From a checkpoint of a small transformer trained on Wikipedia: 12 heads of 64, untied embeddings.
MLP neurons of a small language model. Each row is named by its layer, matrix (down: output weights) and neuron, and shows model dimensions 80-207. Each number is 128 + 24 x the weight over its row's rms, rounded and kept within 0 to 255.
A block is one neuron, or neurons of one layer that tend to fire together. After each block is what it responds to, as a language model described it from the Wikipedia text at the highest values.

L7.down68 [125  95 139 146 143 133 129  84  98 127 169 111 161  92 148 111  95  71 127 135 114 128  96  55 113 126  91 122  95 127 150 160 112 102 123 155 143  78 107 109 101 161 122 129 120 128 104 135 112  91 171 111 116 131 154 110 123  90 142 124  77 205 109 129 104 145 140 131  95 149 141 128  85 182 151 103 117 161 159 125 125 126 135 127 105 137 117 109 140 152 158 113 108 140 157 141 129 134 119 101 145 122 140 196 118 106 159 106 114 116 106 121 163  98  97 100 113 134 135 167  79 131 125 119 136 111 138  76]
L7.down1178 [103 165  89 126 130  89 123 124 159 124 130 113 148 118 160 160  99 103 129 128 113 148 123 107 100 145 149 136 136 121 114 143 114  76 114 118 167 116 126  51  91 128 132 101 111 150 139 129  86 127 106 120  94 150 127  96 103 142  86 117 155 134 166 137 139 140 106 164 153  96 120  98 101 156 114 133 131 125 132 143 166 130 135 138 146 146 112 116 176 166 163 139  97 120 128 124 109 117 160 191 121 114 146 183 125 119 102 144 156 133 128 150 135 125 128 129 118  87 125  91 145 115 128 125 183 108 100 145]
L7.down1217 [136 100 135 119 106 140 133 135 116 156 101 151 138 114 170 135 106 132 133 173 143 126 144 152 149  70 160 122 102 106 124  86 101 117 150 117 144 128 143 178 127 117 136 148 144 121  97 201 120 120  88 163  99  93 128  71 114 147 138 118 121 112 145 108 133  96 103 135 126 164 131 176  90 106 112 118 131 162 130 150 129 126 154 112 153 135 153 143 104  98 130 137 127 139 122 158 132 126 145 129  97 159  98 124 133 171  73 153 127 113 132 100 141 157  98 137 111 175 158  98 103 135 132 122 120  80 104 157]
L7.down2601 [108  92 119 182 127 142 155 120 158  90 169 149 120 155 113 114 156 135 155 121 134 125 104 116 145 163  88 165 148 134 129 126 139 109 160 131 142 157 127  96  95 162 161 105 113 122 115 110 134  99 145 141  89 124 119 117  90 165 124 143 129 117 162 120 122 153 198 135 116 156 129  75  89 149 115 148 125 154 107 137 127 145 128 124 149 167 134 167 164 136 145 110 117 139 137 126 130 112 129  96 125  91 146 136 104  79  78 167 128  96 129  55 102 123 209 161 115 165 131 144 137 135 154  89 119 138 129 111]
Description: Word pieces in the middle or end of multi-word organization, law and institution names, e.g. Social Care Trust, Inland Waterways, Criminal Procedure Code.

L6.down1191 [ 90 124 148 113  99 106 152 125 154  97 117  99  90 140 174 162 151  68 150 163 172 111 134 124 106 125 129 128 130 147 143  99 176 124 112  96 123 168 154 159 140 130 141 124 112 147 117 144 101 104  75 141 170 128 108 168 133 152 102 106 138 144 159 154  77 100 111 112  96 170 136 102 106 135 114 138 133  66 147 150  98 125 144 129 104 111 139 108 131 109 130 123 170 134 170 103  99 119 132 152 113 117 151 125  97 104 110 146  89 165 138 121  99 150 133 117 128 105 129  87 157 169 156  87 147 134 132 120]
Description: Second words of set phrases, mostly adverbs like back (dates back, pulled back), again, closely, and digits or letters inside codes (M25, LJ, GOES-10).

L2.down299 [140 102 150 150 114 134 134 130 119 145 127 109 155 138 100 152 146 152 179 130  97 115 157 126  91 170 126 146 108  95 132 128 125 116 126 102 153 158 120 104 139 138  96  88 117 100  80 147 134 138 126 123 114 113 139 149 141 162 160 147 134  96 103 126 167 125 128 101 118 147 109 145 105 162 110 152 111  91 149 147 164 144 144 154 119 155 112 148 136 113 175 120  89 140 134 122 151 123 136 149 120 104 150 138 136 112 127 140 125 112 109 126 129 138 154  97 147 121  99 114 130 168 109 133 100 141 134 183]
L2.down971 [ 85 134 165  99 115 134 139  92 126 118  93 132  88 155 159 131 131 180 117 150 125 109 191 155 139 122 161 124 129 114  89 143 180 150  88 129 130 118 108 140 119 139 164 114 135  98 134 110 140  90 110 154 112 146 169 176 119 137 166 163 106 108 140 125 122 118 124 166 132  99 134 150 103 101 108 157 157  96 105 142 106 124 143 144 105 134 132 141 124 117 111 144 159 124 110 112 133 143 146 146 143 142 119 148 167 105 104 133 146 104 167 146 135 112 118 133 128 132 121 121 107  98 104 108 149  99  78 151]
L2.down1043 [153  95 142 159 135 144 140 131 112 138 153 108 129 156  71 148 114 110 166 114 117 117 121 129 147 101 152 127 133 155 139 137 139  83 106 118 129 153 134 117 119 125 146 112 114 119 146  90  92 125 152 151 113 140 116  90 144 108 106 117 105 119 142  89 129 181 108 157 150 102 157  72 105 122 151 134  85 129 131 120  95 113 141 123 151  78 151 152 109 140 130  96 108 168 139 141 116 143 110 150 120 143 129  75 115 108 147 122  96 101 157  91 119 106 151 112 141 119  58 195  82 127 168 124  97  76 102 145]
L2.down1254 [110  98 125 113 134 129  91 155  98 124 112  82 154 132 146 111  97 191 142 144 102 174 106 111 153 117 142 140 105 156 144 170 107 140 153 120 147 183 165 119  99 158 106 109 161 113 114 141 105 106 185  96  70  84 129 117 103 110 153 119 129  94 147 153 141 168 119 131 141 137 138 103 130 135 120  87 155 124 143 132 137  77 119 101 119 173 127 172 142 172 146 140 108 101 139 159 137  91 108 155 158 123 150  82 129 176 122 136 130 164 131 103 143 108 123 137 100 128 111 114 129 128 131 122 142 123 129  95]
L2.down1353 [102 126  96 116 111 154  50 122 136 113 108  90 140 107  84 144  63 108 122 131 157 134 121 130 118 116 112 124 135  73 146 161 139  93 177 134 150 151 170 145 143 179 167 126 157 137 123 135 149 135 113 139 138 120 138 164 108 104 123 117 145 140 127 113 132 126 155 130 140 141 159 122 112 152 111  96 119 142 129 115  99 101 128 133 169 135 119 141 141 139 130 109 111 151 108  92 184  55 110 109  86 110  79 115 118 155  93 113 145 158 127 124  75 131 173 126 158 155 154 123 130 122 168 147 133 107 126 103]
L2.down1573 [114  93 117 124 193 140 100 133 113 171 113 125 142 147 132 145 106 146 151 120 158 112  96 124 108 141 147 146 142  71 148 152 100 158 139 120 117 106 129 123 164 157 169  99 118 134 139 102 187 114 136 149 119 114 123 122 131 156 168 150 157  80 103 163 143 138 150 153 104 149 136  91 112 144 136 146 147 154 153 102 112  99  95  66 127 139 102 140 134 149 121 148 119 146 121 102 133  82 126 126 136 132  93  94 168 121 151 164 128 121 155 107 130 111 112 143 101 183 132 158 137 128 119  85 121 184 145 133]
L2.down1825 [171 132 160 148 125 135 140 114 123  88 120 106 174 115 107 116 135 137 120 127  99 154 112 121  91  84 167 114 128 151 138 119 100 107 116 156  95 129 114 116 123 125 162 143 113 138 139  92 129 146 155 136 111 146 140 115 134 147 154 102 154 155  71 122 125  97 138 148 102 105 129 141 153 163 101 122 154 151 111 147 129 122 152 172 118 149 151 105 111 155 123 152 114 172 129 113 163 109 126 148  85 149 140  90 135 105 122 123 119 140 127 117 110  94 130 121 108 123 120  98 131 161 140 129 128 151 129 165]
L2.down1858 [128 116 112 104 125  94 125 109 121 131 112 122 126 129 136 115 120 147 185 125 121  95 130 130 152 104 134 119 111 145 144 119 155 115 162 121 123  91 124  99 167 110 117 132 171 121 147 133 152 149 111 159 106 127 131 129 119 115 135 149 145 104 136 144 126 116  88 118 144 151 153 129 136 149 121 126  76 141 135 114 109 124 128  94 122 154  91 112 110 144 134 125 129 124 137 150 128 118  76 156 148 108 113 105 149 130 117 110 110 170 114 131 126 141 119 121 155 160 103 113 111 130 153 144 175 113 142 133]
L2.down1972 [103 167 137 126  96 148 133 112  98 148 140 184 143 141 137 138  83 146 121  97 132 145 119 117 154 105 145 111 120 113 105 113 130  94 107 126  84 181 126 160 140 144 158 130 122 125 136  93 146 147 124 153 112 141 100 159 133 125 141 114 154  84 154  87 142 144 113  98 157 137 133 128 152 138 141 145 126  95 129 122  93 105 127 125 116 123 146 146 136 160 146 101 141 105 126  77 115 133 124  76 135 121 151  75 113 164 109  78 101  90 132 130 147 163  99 132 109 176 122 153 117 113 106 130  88 126 136 171]
L2.down2035 [166 133 158 109 144 131 123 157 137 114 115 109 134 119 155 106 153 161 130 131  69 136 146 166 102 123  73 159 170 166 129 127  89 145 131 142 136 158  92 120 138 153 152  90 107 167 138 119 138  84 121 139 134  88 135 173 104 117 136 156 111 104  87 125 124 160  99 147  57 145  98 125 164  78 139 135 130 133  98 116 129 129 109  91 122  95 115 144 139 100 144 144 180 118 148 107 107 142 161  88 120 100 132 171 127 159 153  94 121 144 142 122 100  97 149 141 123 158 117 136 146 135 104 152 135  99 103 101]
L2.down2296 [112 146 132 136  59 122  84 122 130 116  96 123 143 135 100 148 107 136 106 102 126 124 155 127  96 140 158 175 167 162 109 144  82 110 111 127 141 141 147 103 119 148 122 128  71  81 136 110 152 167 152 115 104  62 120 129  95 139 109 105 143 135 139 172  91 102 113 139 130 138 126 152 154 135 146 126  94 172 118 183 167 141 128 198 106 131  80 125  93 138 178  97 134 117 119 128 143  80 120 171 180 128 103 108 118 165 143 116 168  91  92 145 140 127 106 183 143 117 151  94 121 171 136 129 124 119 115 128]
L2.down2346 [122 136 148  91 115 107 117 111 133 142 113 133  99 127  93 120  93 192 118 167 120 125 149 158 121 124 167 164 135 116  79 146 124  99 148 122 129 160 112 135 136 120 156 123 133 131 135 145 139 147 115 150 124 111  76 127 139 145 145 119 107 130 123 155 155 104 118 132 144 180 117  94 145 161 117 129 127 129 129 144 142 196 113 148 100  97 141 136 117 135 184 131 114  82 158 121  89 104 143 115  80 145 114 102 124 139 173  94 165 142 145  94 128 140 177 117 120 173  92 169 135 164 124  81 188 118 117 152]
L2.down2358 [162  77 154 154 164  66 114 121 178 150 104 121 110  96 121 151 103 171  93 119 130 125 178 109 133 140 149 134 102  93 138 153 128  87 130  93 146 179  87 140 136 111 114 117 160 144 111 118 128 122 139 139 157 129 113  94  99 104 126 131 137  97  75 126 134 117  87 150 105 102  98 137 137  82 164 119  85 112 145 127 105 160 103 194 148 129 162 106 109 103 118 122 109 116 146 146 131 107 111 103 152 112 122 141 135  87 164 120 129 113 127 122  92 113  93 140 115 176  87 158 155 111 148 149 142 145 138 160]
L2.down2577 [185 143 146 130 118  85  98 103 106 149 100 143 136 146 173 129 141 154 161 121 149 101 107 120 139 131 128 139 103 111 122 143 160 134 112 149 113 143 116 122 128 118  99 176 143 140 156 158 112 123  92 119 149 181 143 147 100 123 104 186 141 121 113 143 152 156 108 122  86 166 164 196 141 102 129 141 106 157 134  99 103 154 140 120 118  97 126 142 107 153 148 120 138 118 100 115  96 130 139 143 141 116  91 157  95  94 134 106 142  84 145  83  90  97 161 162 139 116 126 135 161  89 135 135 110 153  87 104]
L2.down2894 [109 131 166 127 125 189 122 167  84 135 113 103 109 140 160 111 141 128 145 122 140 106  83 138 102 157 208 128 126 130 137 143 122 118 106 107  96 166 108 129 132 130 112 106 131 132  80 127 149 145 132 152  84 114 116  88  96 161 162 115 149 144 154  99 146 128 147 119 126 100 101 126 107 145 160 126 143 103 148 132 148 115 130 159 153 124 104 118 153 165 152 128 111 127  96 153  91 113 130  85  81 162 113 127 123 115 134 138 119 171 124 109 153 108 158 184  88 166 125 126 109 135 123 147 125 109 100 126]
L2.down2962 [165 105 107 157 140 134 118 121 151 120 155 111 131 150  93 145 137 182 198 130 133 106 139 141 160  75 130 183 138 111 137 140 130 117 152 173 125 134  99 160 122 149 143 112 132 142 129 147  91 146 135 135 154 146 121 144 108 111 109 153 113 117 111 136  81 169 125 147 158 150 117 106 112 111  87 163  84  81 105 108 129 130 111 138 154  94 129 142  96  92 141 118 146 131  85 126 164 140  90 135 117 107 123 124 121  87 112 106 184 135  96 128 132  86 115 132 119 134 106 135 125 143 126  78 160 163 134 131]
Description: Digits or letters inside short alphanumeric codes and abbreviations, especially the number in tennis tournament grades and youth teams, such as M25, U20, P2.

L2.down659 [139  95 148  99 144 134 156 162 132 121 146 142 161 163 176  99 125 114 134 145 190 132 133 136 102 104 166 124 100 162 116 127 119 127 140  91 148 144 112 139 130 156 128 128  90 116 147 146  85  89 135 143 148  77 166  64  89 166  70 133  97 146 210 115 130 132 123 155 111 160 111  71 119 136 109  51  90 153 103 126 143 155 123  97 143 159 114 144 144 130 128 131 157 152 142 133 137 120 133 143 140 123  91 108  86 108 138 140 133 111 108 115 124 152 152  90 130 129  96 118 105 127 155 103 138 142 117  69]
L2.down733 [ 99 116 104  90 148 119  96 131 149 180 145 136 151 159 114 161 110 104 169 110 117 145 123 144 128 147 185 133 133 118  89 135 110 110 139 135 134 108 154 138 123  94 107 133 131 110 169 162 196 163  83 121 153  62 112 139 122 146 123 118 138 121 131 101 144 106 120 145 179  84 193  99 112 153 151 125 131 109 135 110 155 103 119 124 134 166 135 136 108 101 104 134 151 135 144 158 100 162 115 137 109 113 143 109 153  91 152 134 132 162 175 119 146 146 176 147  94 151 103 141 140 106 118 150 149 110 186  95]
L2.down751 [166 128 116 137 115 117 133  98 151 168 123 161 122 117 156 143 104 192  98 134 123 148 112 125 101  97 139 119 126 122 137 109 107 130 190 122 133 147 178 149  75 126 122 127  72 200 147 135 105 128 131 164 150 120 119 128 153 130 103 187 138 135  89 109 130 113 114 138  84 123  92 167 133 127 143  96 147 105 157 126 133 128 127 137 110 102 126 110 133 115 139 146 152 170 171 139 116 117 100 127 132 123 142 167  91 153 148 119 120 119 134 134 173 163 103 112 130 161 119 130 137 132 125 157 174 107 144  85]
L2.down830 [ 79 133 131 147 101  94 111 154 113 106 120 170 162  98  89 178 118 166 105 137 137 150 108 134 139 143 116 149  80  95 139  90 197  89 129 120 142 120 146 105 124 126 133 163 106 163 114 146 141 131 113 100  97 157 153 155 154 107 148  90 134 119  72 118 126 164 107 167  82 175 155 163 130 130 102 112 105 120 123 147 127 145  97 120 178 120 106  88 141 116  98 132 143  89 118 123  79 107 117 182 113 160 105  91  92 128  91 100 147 101 157 152 149 152  85  83 149 138  98 108 136 119 138 103 120 132 109  87]
L2.down1609 [106 146 130 109  89 123 138 127 139 158 100 158 138 174 126 167 126 163 105 106 157  84 131 132 121 138 161 119 103 162 138 158 101 154 152 118 114 102  88 116  97 174  96 101 163 140 126 103 147 105 100 147 123 129 139 111 117 126 118 118 139 106 141 125  93 104 114 135 117 136  85 107 146 180  99 141 146 125  67 127 179 199 105 149 165 107 172 108 205 126 105  81 128 146 127 155 106 125 115 113  93  98 143 184 110 150 153 130 167  93 121 119 158 152 146 116 100 145 116 107 131 141 145 113 128  99 124 159]
L2.down1662 [122 157 114  59 124 148 147 108 128 120 124 121 155 152 142 144 133 122  76 114 135 138  54  93 101 113 142 181 139  95  97 132  84 110 145 131 114 126 178 146 170 135  90 117 136 140 178  97 105 106 155  95 159 110 135 161 129  61 147 142 145 130 172 134 159 142 145 150 108 139 137 100 137 114 156 118 116 104 142 102 138 122 150 165 163  84 150 115 121 103 127 115 100 113 154 100 147 132 132 108 130 119 153 131 117  64 127 150 140 100 162  69 195 141 135 159 152  77 146 137 117 127 105 103 138 104 140 126]
L2.down1769 [117  91  95 131 152 139 125 134  59 156 168 128 175 133 134 145 119 149 122 145 131 122 141 128 170 127 123 114 107 100 140 126 106 139  93 146 143 143 130 122 168 121 110 140 107 140 112 157 152 143 108 109 178 131 122 194 149 101 107  96 157 148 181 160 147 146 120 134 107 179 135 100  89 138 128 133 118 146 120 120 130 120 127 119 118 140 130 158 158 127 134  51 138 109 149 160 121 118  89 141 138 129 124 144  93 133 124  97 110 139 108 139 170 152 133  93 101  87 135 142 129 134 144 153  88 121 105 110]
L2.down2078 [106  88 152 125 184 122 154 117 133  94  98 137 104 125 159 107 152 111 150 129 125 118 118  89 154 101 149 104 104  51 151 115 134 107 151 121 132 101 133 107 123 105 124 134 106 116 108 131 119 130 108 131 131 143 130 134 101 130 119 152 136 151 135 171 136 166 121 115 156 101 166  88 143 126 106 103 162 123 138  88 110 129 155 153 128  95 159 149 119 138 136 127 114 100 171 176 184 124 132 115 112 170  99 137 118 123  79 147 129 124 127 141 150 143 111 112 119 118 103  83 108 109  74 138 135 155 109 110]
L2.down2169 [158 160 160 142 129 153 126 134 122 126 122 121 124 121  83 149 128 137 152  72 132 200 146 137 138  88 122 143 156 156 102 153  67 107 144 163 153  77 100 135 136 141  86 122  99 146  79  91 141 111 131 133 141 103 106 104 135 158  98 122 112  84 116 134 146 112 127 134  96 156 148 171 149 137  96 102 118 132 115 159 117  72 109  85 155 108 158 126 117  98 133  71 110  93 128 170 113 160 142 144 136 137 122  82 135  71  97 143 130 109 143 118  92 125 124 165 137 116 123 149 123 168 111 160 140 116 123  87]
L2.down2206 [109 140  88  95 146 152 134 136 126 104 124 139 132 118 146 126 164 127 137 102 140 135  84 140 110 154  95 104 136 120 135 136 147 134 114 137 190 133 109  97 135 127 124 142  80 131 113  97 144 120 155 143 144 151 127 171 112 127 120  99 116 114 128  84 167 143 119  84 118 131 119 146 107 126 109 139 145 101 118 107 147 175 118 169 119 157 108 140 123 127 109 129 158 140 172 204 114  90 123 123  89 154 117 121 105 107 140  97 139 121  93 105 134 125 130 122 143 177  95 181  92 101 152 110 137 108 109 116]
L2.down2211 [ 81 104 166 186 155 150  76 149  76 156 138 164 103 111  99 107 109 152 119 117 122 152 121 138  77 152 151 137 145 114 134 106  80 121 115 109 128  94 111 119 137 143 144 170 117 144 116 129 131 113 144 102 129 134 108 131 119  98 110 113 146 123 125 146 105 133 142 148 124 178  88 122 145 171 111 158 137 114 144 145 163 136 152  97 123 135 136 114 151 125 167 104 139 160 151 123 105 155 104 170 110 140 139 142 123 143 126  82 133 102 148 130 143 109 106 137 193 180  90 141 119 150 144 120 140 117  84 142]
L2.down2280 [101 128 132 137 121  95 124 107 139 107 117 142 153  84 124  87 154 127 108 125 151  89 148  89 112 121 105 109  91 112 100 158 156 144 129 131 146 178 109 166 127 136 150 113  99  89 150 115 159 162 115 168 167 147  76  96  99 119 139 127 104  73 189  94  92 138 167  99 126 148 148 173 129 123 117 131 132 120 152 160 148 135 161 106 169 147 103 116 140 112 119 110 101 131 130 124 127 139 145 118  85 140 117 122  90 132 150 152 115 126 117  84 116 113 161 144 152 126 160 125 127 150 121 129 171 144 108 104]
L2.down2321 [108 142 162 114 126 122 136 144 132 160 115 127  86 147 148  99 116 159 143 162 141 114 116 135 155 120 124 156 110 154  39 137 143 129 147 120 119 135 129 123 178 144 121 157 133 116  90 171 139 111 136 131 141 167 161 146 147 174 137 147 177 147 153  99 118 110 117 149  92 126 103 148 119 117 146 108 151 161  99 144 148  99 138 137 153 110 127 119 103 158 118 148 172 113 144 142  96 141  98 106 136 157 147 166 132 101 127 145 135 102 165 162 127 141 115  80 145 106  85  99 141 110 148 149 128 129 101 126]
L2.down2327 [195  83 157 165 131 125 125  88 127 127 123 186 138 108 171 134 132 132 121 162 127 139 124 117 112 100 160  84 148 117 132 130  92 123 178  96 111 109 139 164 158 134  89 124 128 150 120 110  66 112 117 140 175 164 124 151 152 120 128  82 143 130 118 119  82 140 169 134 142 201 131  92 177 180 127 130 152 119 145 127 119 146 138 166 127 144 157 144 144 125 147 123 105 149 115 131 128  95 135 146 108 141 120  88 129  76 103 149 119 134 117 128 140 130 126 108 148  93  95 147 107 165 127 141 105 145 163 145]
L2.down2509 [ 70 100 125 108 127  96 154 134 155 118 158 136  98 113 134 160 154 138 142 120 119  83 136  79 163 161 134 158 116 146 113  89 138 112 115  77 167 140 147 156 155 161 103 138 109 130 137 125 111 125  97 181 184 125 123 135 133 107 146 135 168 133 111 162  80 120 147 114 137 135 134 152 126 154 119 115 159 150 138 137 135 110 102 137 133 149 138 113 117  75 137 111 155 154 127 159 128 128 125 129 133 118 104 140  83 108  55 113 157 122 145 167 118 159 104 147 135 146 130 134 143 136 132 141 135  98 125 156]
L2.down2601 [124 153 108  96 140 123 140 154 138 116 107 153 153  72 143 138 124 112 157 117 147 146 110 131 145 128 134 157 119 116 124 110 152 129 127 129 132 127 110 134 130 133 170 134 106  82 136 134 140 130 149 149 149 116 120 138 128 144 121 152 127 109 105 114 160 140  96 146 110 136 141 123 135 146 101 119 147  88 159 125 131 113 122 114 152 130 105 112 144 123 106  72 145  94 122  77 130  96 121 171 161 124 119 137 125 105  96 135 156 132 136 137 114 146 135 107 136 139 123 172 100 149 127 128  79 136 189 117]
Description: Nouns and adjectives naming a field, profession or activity, often the suffix of a science word, such as meteorologist, philology, biology, Radio(active), music, legal.

L7.down166 [109 120 130 107 180 139  86 133 145 144 162 191  72 129 150 139 120 132 106 157 115 144 133 105  89 140 165 142 143 136 142 114  48 120 136 148 142 141 131 126 127 142 129 119 139 108 164 114 134 122 113 109 119 151 137 131 145 161 115 129 100 115  88 131 129  73 115  98 108 140 137 135 147 110 139  71 142 125 106 122 171 139 141  88 122  85 127  83 136 143 121 114 131 141  82 177 178 141 111 138  56 106 121 145 112 179  82  82 116 145 166 144 146 170 103 133 119 147 130 167 151 162 149 165 132 149 140 132]
L7.down624 [176 132 133 137 116 133 145 114 161 155 171 137 122 128 152 161 131 138 115 110  84 147 167 143 118 164 103  92 148 106 122 139 129 161 114 129 152 134 182  69 140 161 137 136 149 119 125 127 100 126 196 126 116  78 115 135 115  95 108 130 146 170 106 166 123 143 133 125 145 127 141 124 172  99  94 139 140 108 152 130 145 135 153 141 134 135 152 141 107  91 147 145 120 128  86 132 120 106  75 130 110 135 135 109 124 150 108 110 112 170 101  94 150  97 165 111 129  95 145 110 140 126 155 128 100  75 173 115]
L7.down887 [112 146 123 139 112  97 133  85  78 143 137 117 125 101 121 129  85 127 168 128  96 117 132 119 131 160 140 133 141  75 150 144 117 124 116 136 120 121 128 125 122  97 119 149 121 178 129 145 109 153  86  84  93 139 124 154 104 151 114 179 161  94  86 131 119 125 156 121 122 130 149 133 138 139 113 158 129 142  69 155 111  78 106 102 129 123 127 138  95 131 102 117 156 133 137 112 158 121 108 130 143 134 111 125 137 113 109  81 137  93  95 126 139 138 174 108 170 142 133 167 155 132 157 146 154 130 128 163]
L7.down1247 [ 66 124  80 139 133 151 110 151 107 118  82 120 141 140 115 136 135 122 171 149 132 109 155 148 129 113 132 146 107 165  87 169 139 154 172 142 127 181 131 146 127 121 122 143 112 130 159 143 106 147 121 134 119 104 152 142 105 142 102 120 112 140  87  90 115 169 126 156 172 146 133 149 134 118 117  84 118 119  95 120 124 147 145 129 180 110 139 143 133 128  97 146 150 136  91 149 104 123 147 147 145 127  91 131 155 131  99 130 109 139 151 125 136 144 128 162 182 159  99 138 131 175 114 136 181 129 136  83]
Description: Digits inside alphanumeric product or model codes, e.g. A340, FP45, TA-4K, BM9700; more weakly, ID numbers and mid-word pieces of proper names like Petrarch.

L6.down2174 [172 135 120 145 137 122 114 131 134  85 195 116  87  91 106 127  87 129 116 173  70 173 114 128 155 123 148 149 134 127 103 143  87 120  93 121 136 107 133 143 171 141 133 146  94  86 115 114 136 168 135 131 106 137 117 139 135 113  90  92 182 141 154 131 115 113 132 131 133 175 149 138 129 179 152 166 130 157  99 137 144 163  92 126 122 127 154  86 133 146 148 104 102 136 133 140 108 146 107 128 138 111 140 140  68 125  93 136 147  89  84 111 128 141 127 141  91 110 141 145 140 115 112  78 116 115 148 137]
Description: Tokens that finish a content noun, often a final word piece or head noun, before commas and prepositions: couns-elling, bro-thel, Investment, light, collections.